Weights of a small GPT-style language model, trained from scratch on English Wikipedia.
Training: a variant of Muon for these matrices, 9631 steps.
MLP neurons of a small language model. Each row is named by its layer, matrix (up: input weights; down: output weights) and neuron, and shows model dimensions 80-175. Each number is 500 + 50 x the weight over its row's rms, rounded and kept within 0 to 999. Numbers have three digits each.
After each neuron's rows, "fires after" lists the tokens most often just before its 100 highest values on Wikipedia text that the model never trained on. A number after a token or word is its count.

L7.up746:391564464477533455452488460423453531455429550430588492491576520526481519478486513461495396462478505369475458437502390504588534571555440496535550495452551498475453455480422395465498469520524433553516515506430467517591457482525465543499432452484472518408542424534422506604451463526513528478
L7.down746:494612412424418557491393445503531602532538465473483470612471505444544504545495501505469455546506385524513492442449598518489523610567550475540494457472472469411503429527491473557553521577406365538412492515556501449540520437401447523486491380546541535577549536449472523459530475528543521442
fires after: " J" 20, " j" 9, "r" 8, " R" 5, " r" 5, " back" 5

L18.up350:558410472496521464514507493573503517495493550469520449549512422446511631535487566562501467537497456583565414526518465468569552452490549466509534487473504518495595525584453501482462533462446463498458522589431512471517513527545582534394361403583420432570527458489456415521536502536536493490
L18.down350:453399530435526478554494456453520403562470417596434506523387536548505517490537572571502418436525497528469524592500591507501489561429491600517444545605531477416476471523557556506442542439513520456417513514500512469471375606458548409516530458443543521396452533582533559552499486524450462491
fires after: " " 40, "." 8, "1" 7, ":" 4

L7.up543:487504505424518589500484545532409497466585412446518484535518504503457449511505510535556381495495448471471499473530524479537481480427511490573535528418502479505506434486475452442446474520514592515528499523532543480517661561544467484469491613482533620517443549410494466478441569466497509378
L7.down543:510588563546541473548474562551531478515483558483540490480526468522380561486538455547420446432549534507439549521441533538454586476571529495433472527467466506536526470510636425533467514532460569484582559499478465547505530452482395402524479482510510462532534546531457480481519556546540568503
fires after: "9" 49, "stit" 13, "ri" 9, "fl" 8, "6" 4

L8.up668:505586472442444563556483522424556483564616553452564483447509398425454466487341529495503488563495538511560475554468494512605529539538515496509492433540465570457460485435467467438552498488568473524473514467481480515469598480535442611504441440496495534513517504472430487511480483474493515510
L8.down668:415452570422487512439463503466508450466584544446445507391491519567514500452490463482529496556609468430529558513508584428480489496557458581519501554546565566537430483408528519410477404552572478462479522493560538433503385391453540560430509506533517423417457537521502527540507497541505422566
fires after: " l" 28, " L" 16, " f" 11, " F" 8, "f" 7

L5.up325:536556559566588525469430538465562576512543526527558421442527495441613531531377525504502491508549437569466514522500459497481554585567535470428569388511540531439564508526495439489495522473459523558531459428494533506477514523525452460479522500456529413481492500435477556381556492444569462601
L5.down325:527517523499549491503505402413503457523442418553498523415524509587506411453433474554542519553437603560436490431498414441477584481445530520580452489503438485408514470475495590533470505475529506532465514603545533366490406560454516589595499506483468524404475557515520497476474638487486633545
fires after: "." 38, " S" 8, " The" 7, "H" 7, " I" 6, " O" 5

L12.up642:505450555477446489485550510523520405432526547481501515524469513456427523521424541495435475522525501547518533530562468479565532489421418588533535500565505602470430462435469468523408436448439501533493511422575512547483485534428516492369423473509513447485568514540498574465485485509536526555
L12.down642:557449552509537376527488509521547456478461439438533529502614480449444533400455488495532393520574511487506577452476513510502464412520526539571489500525534439489523541566560473449529546545600516476506561502475468549442544520402469572556445478502424515447545524547565433484580538452511466480
fires after: "," 18, " of" 16, " as" 10, " in" 6, " " 5

L3.up240:456623490524477470467457515545421546559506567522501455543462444493504470507570421550447399475522388615444514521513406492472514479432488470593479502483497456501527566396500482543428634557469545509461467465580457505370522575558542501483523413515540526494395429504451517546480552520500458600
L3.down240:476541461482428623451471570525492538540449517518457574478502452589488481527507425484486451538493518473388462520601505469502455511433433509539586436417565544449546619555478562528562563598529617546470532507559514478473530404451570558532565474521435496596480512502463513423516576519504540545
fires after: " " 52, " —" 12, "0" 7, "3" 4

L8.up613:475511489572534493570592530501501492468549587471598550429502564483480546502535498504540451555535460525543505477515561491543561526380486536457449438578489488428548541503446462500537442535526548483367552452457564430473429533519436442531529452509485557444550471461435582396371575518427451517
L8.down613:540446569506488424454552399395518448513520496580475532541507563504518545581448448502529492460457437518498396567467604517467460533513514544498560536448491495498491577454552516519478469459478545537492520503589509505559481494476574507516457497490447491432459549547511538441445455560472538473
fires after: " d" 22, " h" 12, " c" 10, " int" 10, " D" 8, " m" 6

L3.up740:450584545424471450590432509545476501453496564476482535479507549541563399554531485495507552487497556478463420497490384423503582488505458467471554481503520512393605485415516510568531503490522481582461414486495536558499501446551469581451548444500492477445500462475516472599508555466507500481
L3.down740:451457497482531401517488438539455498527560480510491498456473464572550523494579444462548519387531484455425517445561504538503451396398490495517566534453597515546518498423498424521536511446625551505481567534541560516533463418470533587506541580537504431523491464394553472487446484427521533410
fires after: " V" 22, " med" 16, " v" 16, " W" 11, " L" 7, " f" 5

L3.up353:463551543480536394482529529464546436550556483522551533510430528412504548343517557455525524506635521494520540506512486462465590496574497461471497478521402526510613462568423485510468554502531402512474495422442520467474467555399513595497488517526606570440394443440482560524527424524426473496
L3.down353:566380470510526526420493533480529581501490471495510455520422482522582489406531548442531503447568538490520569452491474477574502515496540442492514528443481469533553629457514442487431556400562409420409565523474483497457486521457605599556490475416586586424480499493499519515595567503456562493
fires after: " p" 34, " P" 26, "P" 4, "," 4, " the" 4

L18.up337:446495446586419447427486500569473528509563414538498602453561417544514494528576430440524521560429514506429497497556404527535542466441477447467548445460542556505513476541498555591504515554498534501608521391420391510512590560528502506535507549521488448521467574520585515515544514511461464500
L18.down337:478409469485562463495419552568482422602495509494510506493531472439684585496500486460431511498428512577534507511522374461430515563578415468529542478406544533551528541432504446407482457482497503490509490495498560476603473511470470556408564549481536471408416478525511567584461478557451519456
fires after: "1" 26, " " 17, "2" 13, "5" 7, " (" 5

L5.up477:499524536562455552451565569477516427421514578471463524532461487537435418485451525509446544472463484563556410506422575486505470529593396465402481604485466448521515502468436480523562534479480553433538494402542485510470603519519425504390524527469536437436513559568527526543583540501506473514
L5.down477:463416473472482560455601535473492515530464488477464534505465540431489538478520583469541465535525516434362454622571502622457511493474525401557436564458464579432581471450529480608554513610455512499461492486506517522524480490497467462515498516435467548481424520548563492511488452496478502514
fires after: " S" 40, " T" 11, " Sp" 11, " s" 8, " R" 6, " t" 5

L3.up68:439470541569574572629485568509518508409466516539475503551580575491549483565473450549508515518551508517524473414502448453548535518534525405479482358530486471516551550612450457477473480526568546410437520505481560555481406489445364495501505374454437542500487389494542451465391528531553384523
L3.down68:400512523573494538524590536440448374541495497406496537470525521597468474557465498582502468382554493505500558537541463511426487523501512554492442454564595552529487494579532510498488580499492546494472506533434498425478482442512513495490481512529475438488502391554513508574500417577541481563
fires after: " m" 42, " M" 41, " w" 14

L3.up38:560529467490489402491499506439447474494524470504528557557584476510342506509452423528488450510493492478497509519547439465465472515479492498504540469534483474450553580542578496417551408543565540460405499477483548500542520491454564473390450459429506454445468576560475540443529493511491441639
L3.down38:431528478410522481586465486474409525468539520558510501502554601426597437491472532429448519503484541541498446418476516445480580483486518441442492447545469508521421426571511545449416502490463543409537496574477408450563452482504508587443551606553484475396446467470388592488583518538530452469
fires after: "-" 31, " (" 29, " \"" 18, "/" 7

L9.up718:523593546523522480552485598483455571542586586472476488388430472481501511470473488594493454598447423533552441508461495508530493508454496503567564500496413504576522398491445533513519517524465540519472566498615468405412395489559468394497526435510514523466557525457505582483435520519530468516
L9.down718:488473423490488513510509573473527559512533456547378431547572412485498470550450440466499476514460514504326588508511531602448499489597548493526529640468544474566477581401515464500536543608518519502521503496455508466479571414358520519574554489492488450453470576560574497483561579521449462530
fires after: " l" 13, " C" 12, " H" 12, " p" 8, " h" 8, " c" 7

L8.up314:521472509473502538590488552465421506471372487509555512485412520440484446632525418466534464467489481467507526494568523457528402438534458414464563483453524541500491428497499459410440494608497541485477487427674483495504497503518507549524458507552507492489516576502491510545448446625452527464
L8.down314:516477485511427469509535453449529476524511402506445483520496510458420543486512484398529561514620548565509459492577579485458534582546560464501533596559559519493516443538455443512617486486450407610443527513532558524504551456399456540481544431448468466401572501606482528472519430524518490411
fires after: " N" 12, " ra" 12, " W" 9, " R" 8, "r" 6, " V" 6

L10.up471:507475535519529480461478403507470467506482409530417608477508535505456522516589555499428489508509522539534434475562498591498488503480502520598530535550499376437554490451449480598457493563586506435524524438512551489508556510509480551489412575427445525546494465460427535503517536507509444425
L10.down471:521504525452444582530512514437397478448508551480537491492549528506475528386568416459421511481439490470476587474489523543384502491541437510521540563485503466556530518545526455518461440487505488476428466443537500610490598564532571548589508454595437447533506562468471464540504510455585514388
fires after: "ed" 22, "ad" 10, " Ed" 7, "ing" 6, "cted" 5, " ed" 4

L8.up223:504463464484535550464496462474541535434497464499541507485514476436575479550538450530478474515414439503541461396467478525465470535510472534567468460507456549534559510509557501530576516419466596478507514406495461493550571427481448401435465451500536542439564411500499448499560394543517472438
L8.down223:522495426539479463460471483467471502565469422579594449522480523443545523478527508564498532443447467461453490505488420460543508483585474422498608529493474597424540520588597492534557430571491513473480456515347541488469525516408529512592528534406476468401553549432595518453454524414481438423
fires after: " inv" 22, " inter" 10, " Rep" 10, "b" 5, " ed" 5, "ter" 5

L3.up700:532542430605415480486495504521564525515469506482514535520535585502435472517484502496435467475475377502403470531516487467459570454536535580467517506527497475474530499514492515461508393499607517544503344465447456518656478334597511493500520428444443502538444490469497442447444576512560450488
L3.down700:387525604533502423506512431479501479455551516573447502460475510536459435548479502467484437490402484453567449474508517481546493498439536472515455403580362574550503466493481503453426559442457495507550465442446445466403606526478443580530590631604580546524477493478467471546515476474479536443
fires after: "-" 54, " " 10, " \"" 8, " (" 5, "–" 5, " W" 4

L3.up103:516461423512515483538554479427528469530489539517600546518394438544518516482481507555569526464346493496494499449460524538551499333492474514463436482486481586478464598456498498486465478517528508495492489405519498513459424518510404535523385497451522446548456520438542453529467503539398390501
L3.down103:511400497454508424566517551436507548511495491481573529509478446612503414521551476478551551445450517456441477503436442447572520456527462483524525518456607472590457486548520399415543512512524468462542559533428466478485543424458566518557471453467470557506517531473487500561571580520515529429
fires after: " O" 18, " p" 16, " dif" 12, "P" 8, " comp" 8, " app" 7

L3.up24:509518488432407464426392462450560425495534552508602523558531496547455574511534431425527509430521512583509595588419437452622527441496561532437526445490525564456551535444465496472456416467485519452417461424530491491474479487513634501447438480524520490487520514459499553466566459467509436591
L3.down24:534590497520508510533509667610520525509469474596462556591571464520519486432554419554547507587509524526426491472465493484537596521541443556479438458456523505498648481516456510428537515508501458536377536510504519400443469407476539503530519421512565439480597581430413459420458482513464459467
fires after: " " 38, " (" 15, ")" 12, "\"" 7, "," 6, "0" 4

L3.up32:507501519531514577562513514569459521522502523424533371537426562554410515538440508434511613547510613521550490474489605573506473503416472544477547509470483584485534640513491445549421524411403553482505459533556436440567576494524461527488442477396496442564492482536420446467588553468504498525
L3.down32:468467516395504517484486529540502547423603491481426482475479447549562476529488547513503502473509476377507430562478545477485529521562606495513472487534530441482447471435468498531427395493499508511507565565562444488447444562478568542430489582557622480528527518537475509488499528623509530443
fires after: " G" 20, " R" 15, " qu" 6, " F" 6, " f" 6, "e" 5

L10.up550:347560495413480492457487465575431561432483564422472581484506522501570518451647467552460504463505464557591476480541578475457527503482537503490530529482504392436414567474478472447485471510544585470535447554468606452473581551582534576543518432519479548440509494500446485432597526545483490548
L10.down550:438462465603552562588449471518482564445464495450510496541496399518491428499515442476493435485523401617502485492526471445476494466544538438405619563486517481546558571468472503483513455488548586567558384537425526479505548448489416504536587459571524471515395555595467476450588516472512478494
fires after: " |" 24, " the" 13, " to" 10, ":" 7, " and" 5

L8.up95:592510449442553609474507483466512462502548455508494552440405454453518500560446550500497506513460500565476601540382593466446501481487437427482531504495471432415572506506469474492433487478462575404478515446519442507522546579429463462453483538554536474455539590523596442547419476472494509439
L8.down95:464482617508421529375435444600475518567432487600526554549508525542491514451502491590503489471387510477395474485551490538521578515496630536448481538432469475558504516499466378535496448571433540525650491520469578487503482439374447532528466433443509508570475536533412446471495553553484547463
fires after: "1" 16, "em" 9, "9" 9, "7" 9, "i" 8, "6" 8

L9.up447:494523575441514498517552571510483564597543543592516491467570544485519465491423523517510486475368525537471472464338470571505473527509497517463440469423516504592541600470444454568540553525542513461504507471531510563502553555474546535468515504527457515460571541448473428521512509523508549533
L9.down447:419474492502476576444530489486490481437486516414479434558436508523519470455475427497548411445498427487450474539484482508490490560564660522500484410485556607612448482529448527510541447571576494478553344548528422457503509453540579525600500530506465440469551526562510465536519492479428506590
fires after: " St" 16, " f" 16, " l" 14, " F" 10, "f" 5

L10.up111:467425515479540512495479492516495455487477560502460447538509498489484466587550552526461461524573487527472449409536562587521534501442458468466522473561432529520560483475480510632556442640496523622506429544464484572515526530487552569480547524527377384483579565562384411581514499552495514544
L10.down111:558481562541488443508498493513529521510458453535508415523429471559392557571550513421548490472461529506423467393517449540557409485372517452567524516449503505526463501518543441499528524473451488496444526524548601629465490417495569457581603518487481524400428503461492544540509487505412509437
fires after: " f" 42, " l" 14, " L" 12, " and" 10

L16.up308:449552447529484564577464403483533461379464520491520445423501523408462432526490419508494562566456494451512535511572469581510520506522448432548576476458454572492541514450437467442495506462491439472484471518537570477555458500455498480490533499499485653502538494545449539538489426525552454513
L16.down308:470578450491496637548551507532473433471573526368555497453515548465500499465570522554473493538542465533458479524467521521485516567497513511581404494490530572485560513468531554526451450553525552425472496465454441431612448522527479526454512497576587574563547500573523404468485436451499537502
fires after: " " 26, "1" 17, "–" 12, " p" 7, "9" 5, "0" 5

L3.up751:416545515391465458482489507504463628538540516507491497497538508449483444508503419553454468413513504500505489504475470524434523476537460493452480501604450581455441556522396571468441633449579545511454541561515453444535528465477451503528543533381435486592534539563527552524554574591538486458
L3.down751:539488447543495481579527499452526479492493467544434490533558445495492469495487526559525489587511487457493536636436493533551558545444444465569590542471577319525484494563539514583526522561448521559533525551504475478533483409565459533542470458512535397564449518564462442513548412531453504483
fires after: " S" 32, " s" 15, " R" 12

L16.up224:575495487473454516467503484572478483515554468425520520546577533500444476435544485605512619498528482411525544491456521453484644412386510434538509360502525575440496493483568507535500496521478532560494551538510473514500471481458583522492472437499502515533464511466516469517490548431513442496
L16.down224:497430520460464461550511564473546489460522440542456481421475561471418474515504527485622429509517523442492497549439434534561420511596442494483478675495441510409504511429424527499469526537486494436458523484455560637489365596544546537422500507551515558534501570509540464547468497523473472518
fires after: "1" 26, "0" 13, " " 11, "2" 10, "5" 5

L8.up207:506419577449473514563456484553540589585530580555527499565543436523457559565478441510563453510494546515530509552525427464510472424545419534540429502504447525516528528468490572438465543534477451386385517513551546490488440601506441505493508493503554503449449443546384582602458428449411541485
L8.down207:485383441548445562535457481468555496644526525538516507473590466584533541546454430551487400524562480512450476558562476455520423381600440531544477600481508462524487554473496524476512602504585478506451483623553461403418496516515548589519522502483583523394493532520473522518411523419473568471
fires after: ".\n\n" 68, " |\n\n" 14, "\n\n" 13

L18.up402:494556548510496537551499509485461473443478444481566526571438520399479491497390422614596428562392410492597529464526477495509552457536584532390483425463499506482518490496487486418446529486435516438477489443440484426515511456567476554419557456507539460509386595536479491463595466489513444447
L18.down402:548538446455502494454480540512450494511525451410494479506529477559545487453529472487489569546433525446528548499622423464533450480493463451589521621465441505524431432520473524522505498489495573545477531602410444399551465467484472505424454570544450429467542532500464528388501455529540531506
fires after: " " 34, "." 12, " (" 7, " a" 6, ".\n\n" 5

L7.up692:404498623505440594482417410508514524451478467515481483502461535526572507581494521498551507582503538624569529452499517470555528474574535538500489536530448458501468437501511444513515505454537483643524500417493498471536483494495501460527431455390443505479467575446534569491478404545566614388
L7.down692:528542467507503500563508480478538468453465435542507464466499549478474486509509432543489587480482523442522551478606520499479561420538469466450503615444478536493480510456573543475481510557475460503478497669480538517377511514496516533537561480530544513498395444529472532504467426593539509534
fires after: "m" 16, " comm" 16, "v" 10, "r" 7, " s" 6, " M" 6

L16.up745:453488501505540572517458404462566440486535453527530464501438477514481551491501504652531527482441433482431430396544478550592617474505503519531437479487565520466542463450409505493440526509443448574505532394524511545446435540481492467513434503515496466531505525457534450483595444480513446460
L16.down745:469434448533466473596543508537480516442496452542425581547445547500483535524510554494503388476434572494602511530588576457514485465413466467426560592432610507480544484515507492467375526540488457432546501507538451540462442525508472488490478516504552456534479542484577525495525499478499515540
fires after: "1" 89, "2" 4, " " 4

L8.up366:528564521418536543483385563534469474467585549460506483488556534519497524572476503475424542477436438587588474462526442467445578488494465454425469496514561513485544613532556409523482549359533546526464445477479501482498506503454491525516543521502414486421457487537425506510472422460505526426
L8.down366:479498610457549507536552510486528467480532480521554512417436455490562474523489442573498579543446488583514364467500534480417553454432541478623578469474496535496533486501462499486517446541489627406476533482401451440487499505583538584573615422459458533475444447614499568491464495538465569504
fires after: " N" 12, " W" 11, " M" 11, " E" 10, " I" 8, " O" 7

L3.up137:427521546473455470421549489495470499487428541436459465555514541309477464445581403522476441488469485529495662567415485492533456454439447494468575511467545511485473529508459444470570428476512506480408418479540483466444509451517488519460510504474483482598560538561538453527521568488578467456
L3.down137:492566464463497482587443541612567463506505483518472569492499527475518447504465475506440457556582527505472447530487586574517535403488491462509424467485473530585524446543497487554565505564510565492463503484456421500588512460553472474509517498564531500478504609575491426504429552512518459562
fires after: " (" 18, " " 18, "-" 12, " v" 8

L5.up108:510615490396550495389456528458496461631531514581419443481544459423466435449518410403517382492509484510559527547447470428431512474549464530497522520540506442526499528486431548494524599467511531486569442462564411517466487551593418577551443551456492465473554578533444463399558494488500457515
L5.down108:458548543474540494524500519463523501508471495466503608506433488514562470591533528463516458553486448508581503544511528536489453549436512454523460464504460500508552461535443547375600505538446494542611442538463530484435461440552548608493491426607533479549454550426543486375532451587373522531
fires after: "ro" 20, " T" 16, " ro" 11, " s" 7, "e" 7, " R" 7

L3.up655:511571475457438478509479470422460539412478503363499410548516428542450538490438532603530483569451419559475524571558524558451551474520461476538513576553539473534571455551514503505490455507466566532504543490512414474498540460563567546462476478521463449564521537559512502589560511416500541442
L3.down655:482549546532548454418553490518527521531536554465394502443463437494642521516501476533493506532529561467525472580558502496499532488495465422523460559458489411469501455516489414480549616544470479553446516575509474415471546537611531395440554498449636519546473429413491476443457434450454478539
fires after: " B" 27, " D" 20, "T" 13, " K" 8, "b" 6, "B" 5

L15.up399:527498381543546432484487586516488494489398532574502562555468493498475532454503411571588460595523584538470476561540466524527444559435455486533467450531499535443492510505486516613527515517404585457500535540564537511514401508565507474526477466488424500469537536526457543533496447438472587457
L15.down399:498487557495423440449494559495475525558580499430531541503474533423530520521500552408444428466517434478504484478479538441517539493566379531567597489507509499548587512500528464493394446474455449523466518415530514476508456538499540487478476555535542514491443378515547505547528521642562419424
fires after: " " 24, "1" 11, "0" 9, "s" 6, "%" 5, "es" 5

L10.up300:428457550598499542478442543543496469500524524497486517524457562579437529526473480394446493500513470482523459570457584467567523435640437565451436485433498507510555495470491552476484474502564371544553419494524461450588547489641482534455374579440418584481494516480482513443567493504570401474
L10.down300:608502556567450511572467582471523424509449465529504568492618500401534454490471476481472435509523542508544566538580487496512474502414433520506506440552470469490461494570484431465495640508457464503523496577508544478448551419460501603481573583572425519467496499492511413538554482499521466552
fires after: "," 54, " the" 5, " of" 5

L10.up633:478417519522458593576483445518607605556516606574557520508505458515496563568440452531535439539538505560529490532497450501479389403523370531542434508489475530507517479523565558442503602507548476416430503535540503473439445533578444490484458477513558557419441485524503493503414484449455528405
L10.down633:540399518509498643544509500454552484613542444532534538469520463590537535530435428548453457554539440524446495536544429479536471451504509500502505616529545472516500516469475495498575600512576526480470515712544484405486473473471503565553519518467564492365502592539526560478462514450436570434
fires after: ".\n\n" 69, " |\n\n" 14, "\n\n" 11

L3.up246:507553464411540544455447472467592477471561603491515543512562436509468463445504454535415491445446533547541528583486580501448439481447502480531472460551571486524507533476426482548526391577492544593507431502492412549535473514458634566496460443506573491467525582532467552352531499542556517512
L3.down246:499497454446397534542492448514490462428464372447477423601532481566510386451552515488525514534486498508546569540502504579465542499609458506502436553441522519471418503599487524396545542491449525514548511492517527474410481475433497508555519422583536499435424492423558483469555530512468541424
fires after: " T" 45, " R" 28, " M" 7, " Ch" 6, "T" 5

L8.up449:478501548531468476525518445614453454428599476455495541470597546485530463541557601549477450538473518582433385439565528547515466540508483541592472542475455421558556474421482525604527493633385518577433410549414471600436489479567520502491578497525479557519485525485431512537416535412544445522
L8.down449:417500534462487470477513452485476472474534353503468456513381521462402511450468533477468454523474390460387479491446513444582610525558478546541549553543494515632506537497538513569472486454475481375525535507542583588501565419555465491545511509482626461561507495464552525459550527495381539489
fires after: " l" 24, " L" 10, " ch" 9, " h" 8, "ed" 6

L5.up722:514515513609457604461477493458413498507487518497477525531495445463525489468532500577505489479446523515557389509550585521521521526534473552564524459426557504472452499482419432566587555392529505448509359469464468542482464436457462616455515497526477532460524551398454506532455441507571469486
L5.down722:500415537589487546552529527466514545541563534546482541480406434440547482573477485488514540493512482628426504494547428573481534527483462514470490454510434390433433495506578475534462512427583552526460499506471517496514482424476455501538493383411463485625560610495527513488530464567479538478
fires after: " w" 27, "w" 18, " C" 11, "E" 7, "U" 5

L5.up541:462536534432553454537539534427426518458479530507540536481526504531445486445581478510549492487564555493463509531423570497428510441572528463463468493481466507527535488503539438395518471563577592491488437444541518560483505487434517433667470512482474465496444449497552541470483523492493456479
L5.down541:421470440460572485603542470473500507446376585434459540460546556499569527442489365487579459459547432489539471519475575416517482595454483544494491471460480477530525523507500483429469577547477511375451532567516569459474528451474444485524463585409508564460532518414600494522556597505505567519
fires after: " V" 14, " gr" 12, " M" 11, " m" 9, " v" 9, " an" 6

L10.up244:401536462385476500526496485511458538532418529559458503548483503387489532455551451450461511450561441575464498518505527433459491505546508583540567475437464586402516471484470436568580433498524614495553470444531559506425532517503510551527503550548604548456459513563441518477533529574492522417
L10.down244:480443502470451481547523532466496521570485530396519568551537484450624542497515514516488511455515546508468448508482656519515488505468472492475574485512511544483493501548497503515614417491494524599521402387569564539540555477452489433392529458444471513544456609428494533500505510525469459422
fires after: "." 28, "," 10, " inv" 9, "f" 7, " The" 7, " and" 5

L3.up360:532447597446492489499498530488385671458539505482577552435443502501486507478367573400490433550502528529557564456510523537511427479463514530526482554531380479502554520485391489469514512496491510570504484491550541547493436459558527472491558486457525478453448518502350561480490615472572518445
L3.down360:454482442450465479523540360575530511556574493538458580508524502465455564566519552534464432454434418503475446488452500584507419455503535478481508625485461537450482471435550528473483458492514525502449571498543523420524617478455478499358496452497539529483437511512638440442577560499433494554
fires after: " D" 22, " h" 15, " d" 14, " H" 13, " R" 12, " N" 8

L2.up153:520502501519420458465437401548478555453590529484463584382511382502497445504532591482526465540483516522518443546524518518559491504505477459431545565478542526435522363559496444456529452589424417546553490557488452544383458618509524500565429489451545479493506453458493452500455462472560540462
L2.down153:629587463494561467506532425490451520520551443477456514413551450526526520508524542539525457520578487446414524489515512540443544487508446472467474403433440524522513588500476565515499484488519446590555513575534433416457425523544543517636529539464515526415472445523523438461460559510476496520
fires after: "." 28, "," 12, " Rober" 7, " that" 5, " where" 4

L7.up157:547485512453505594442513493543497500498592551437518599539506552503485523516510641468554437579479476535534348525554514503525431465462529550483436472600503474459481475490442492431600507491504403428515524511600501506446467489433483465498425488502478504514478384540484523507535461577536613501
L7.down157:496502446475550489505513402479498483531408484602483475551525477436568542481472411483518487535401447528419501460517501530472467519488512483517527512476401530491490476435528490498482593552467520484590509468532438405470524476491515421553540533439515467436561591484530590502471548395390459382
fires after: "er" 25, " int" 10, "ut" 8, "ra" 5, "b" 4, " inv" 4

L5.up296:573446585500636438511575432524490529475450552466524556398608436493503493501483493446532499481487506448506442534487459473517421496417441587537510493542549493432507507541513506561459500425627478450531527494447590533511527432511510482452417514542544468453523546465522547594503553484652466471
L5.down296:460604468439480542434453573403435540462497497501514509494494497495571627469571507591533497478532526478447466455479517521431535531452620549450473435505541528561497607474466469465496545491521470590497451549547435431430608457571478443487503396555451421481511492569532521487540454483332609532
fires after: " f" 20, " F" 14, " n" 14, "f" 5, " Ar" 5, " Fran" 5

L7.up640:444494511558561540526547556509410418440509467461512484560525565392470495504574494383379459507507521521566550456490478577456478492528533459514441506601485455518494576524497498451444410483587541517448508522567487659583486524524532457513566438514520476475456461569505540522502520605573481478
L7.down640:555441434489542541447500472450449461506416517526451418421463569530494612547477514533531519438568514553533531502531603475428452458596499581509565518546577544543544548498523509465492526565541452411483475518481479474433483409491472425418474546511507587412491439502504513552500477484567470572
fires after: " M" 37, " m" 11, "M" 10, " " 4, " to" 4, " A" 4

L5.up579:514515494538484495496443458398433520472484549422470483478599500497454430560520535538505544504555506454517518518515505450494425532508490446596452486466545440553574497462526527418427454481445568526505522494485461496520537400539487528497548455509474484533461410548549577446506500474474523530
L5.down579:557500455494530422546474506504471522462491513474456498527539460502548524498531482431544436427554512502478542586509457452508569509480488505527654582523567419513419504469557516457582496569416489575422450447493459468463507618521484458521534488477512558438485501393416499578511418512460514439
fires after: "al" 13, " B" 13, " D" 10, " or" 8, " Cl" 8, " Al" 6

L9.up326:545520514504475446493527499494448518585566587544551563462546583528501516444425561505541498507500585499407502426543479462542453431534540461405553412424541529411601503579435486606508523566508537603541511463512517541473402475438382470494452497536493523521474551491579513510524399461468431496
L9.down326:554529520457511509466526476507591478561538410475432421470517501518469508540542435547488451613494431530493486524511526434498558450537443517538396467462464520475529564469465541484468536412468464491502472544505453518555362442553610521566576475418486430510530491460564480552472584523479573407
fires after: "." 54, " ev" 12, "," 7

L18.up559:432451524586493375485495518533492470502500436479452559481502500491505516458640518457543508469402530526480555462441540478510610435521510530587531498533459496467446510529491459443535487387546445464503483552506541572466450399596497489533486408486565517489482396604435551530476352458539473524
L18.down559:592489567495533464510483630462509508508494458565507503431445530470459503478599493493552466474448571504407527551481552403448432593478510524458512474555559542526475493561479539581417385455541402411442484452485543538450456512466525483489542486536513445509516503537501447502469424600469386517
fires after: "0" 23, "1" 17, "9" 14, " " 12, "–" 9, " |" 6

L7.up162:434420487575411466409329426602517499446424546547572594474454517509440494441535456503524446523486455547509595520517545449546488550570532510518464510433513501549538514556515563435539539462576586482578500504524434505458473460525478472506552507518457547472415441516546515489527525529475416580
L7.down162:613488476525491443556438421527521534538497496520481441435454405596531506508486445428580517528457426450510463467552382419550406531506429554573443564449555552467478524526512513503512551549572565469422486587454558489536531448431520606531438480438477491453468476483524538500552532490492521409
fires after: " (" 15, "-" 11, " =\n\n" 9, ".\n\n" 9, "==" 8, " \"" 6

L5.up100:598512537487570598476472477481438421516526518475489480442507437473409539484510638533463508439447577543503484547481535493466455494528460556483573509549510440541572624504502465572593526560597525421440482498380412486504446575481470528410477532525487496487533481489567526524448417549469461495
L5.down100:541440512469501458430507485441589494504553509537465490510519410431535616432481534466547415517498391513489554583438470634490490512481527386575555525447507487441522511544548528531504433508479452543506491451621536531406466567561545480611430480529601580503494539562461515428497554526490546501
fires after: " B" 25, " b" 18, " F" 11, " T" 7, " t" 7

L16.up341:542464514489569586590506458553585406391477520588506448494518496495481365484522508437496569487541433534606488554478590465523496472491435442498539608515462524397477540459514503462453496451567511492468415504581512483462515448564592511512421431596473496469459507442468541489505476597538555479
L16.down341:439462458453525505567471469541402353503513462539474490500540474479498452587481507495486489638609525526507417533438520409561489562448482563502437566478512577457452589430571514497454557567518535459426563443485399506489487423452444483493541470530552464462480549572471552483537497450552474508
fires after: "9" 50, "8" 29, "7" 8, "6" 5, "1" 4

L10.up544:442497515412442476500415505565501504574488524398547485556467420466535512484541509471538507429526465521542474452588505449501581495496593492536529548465544391411448488448499476429452425525539578444580485549575592516475546547570448603391454545477479546454441485561497542492595522522485449453
L10.down544:445439481486523622593507588479497570536522564378499524550523489494479512478528396408484489439485476548533448436563475447387458457582564439419587401479470535551496480503536541396581478551392505569501552471491520417534576507488501438424506528582459538598478479474448470481564589446511480525
fires after: ":" 24, "," 18, "s" 12, ";" 8, " and" 5, " that" 5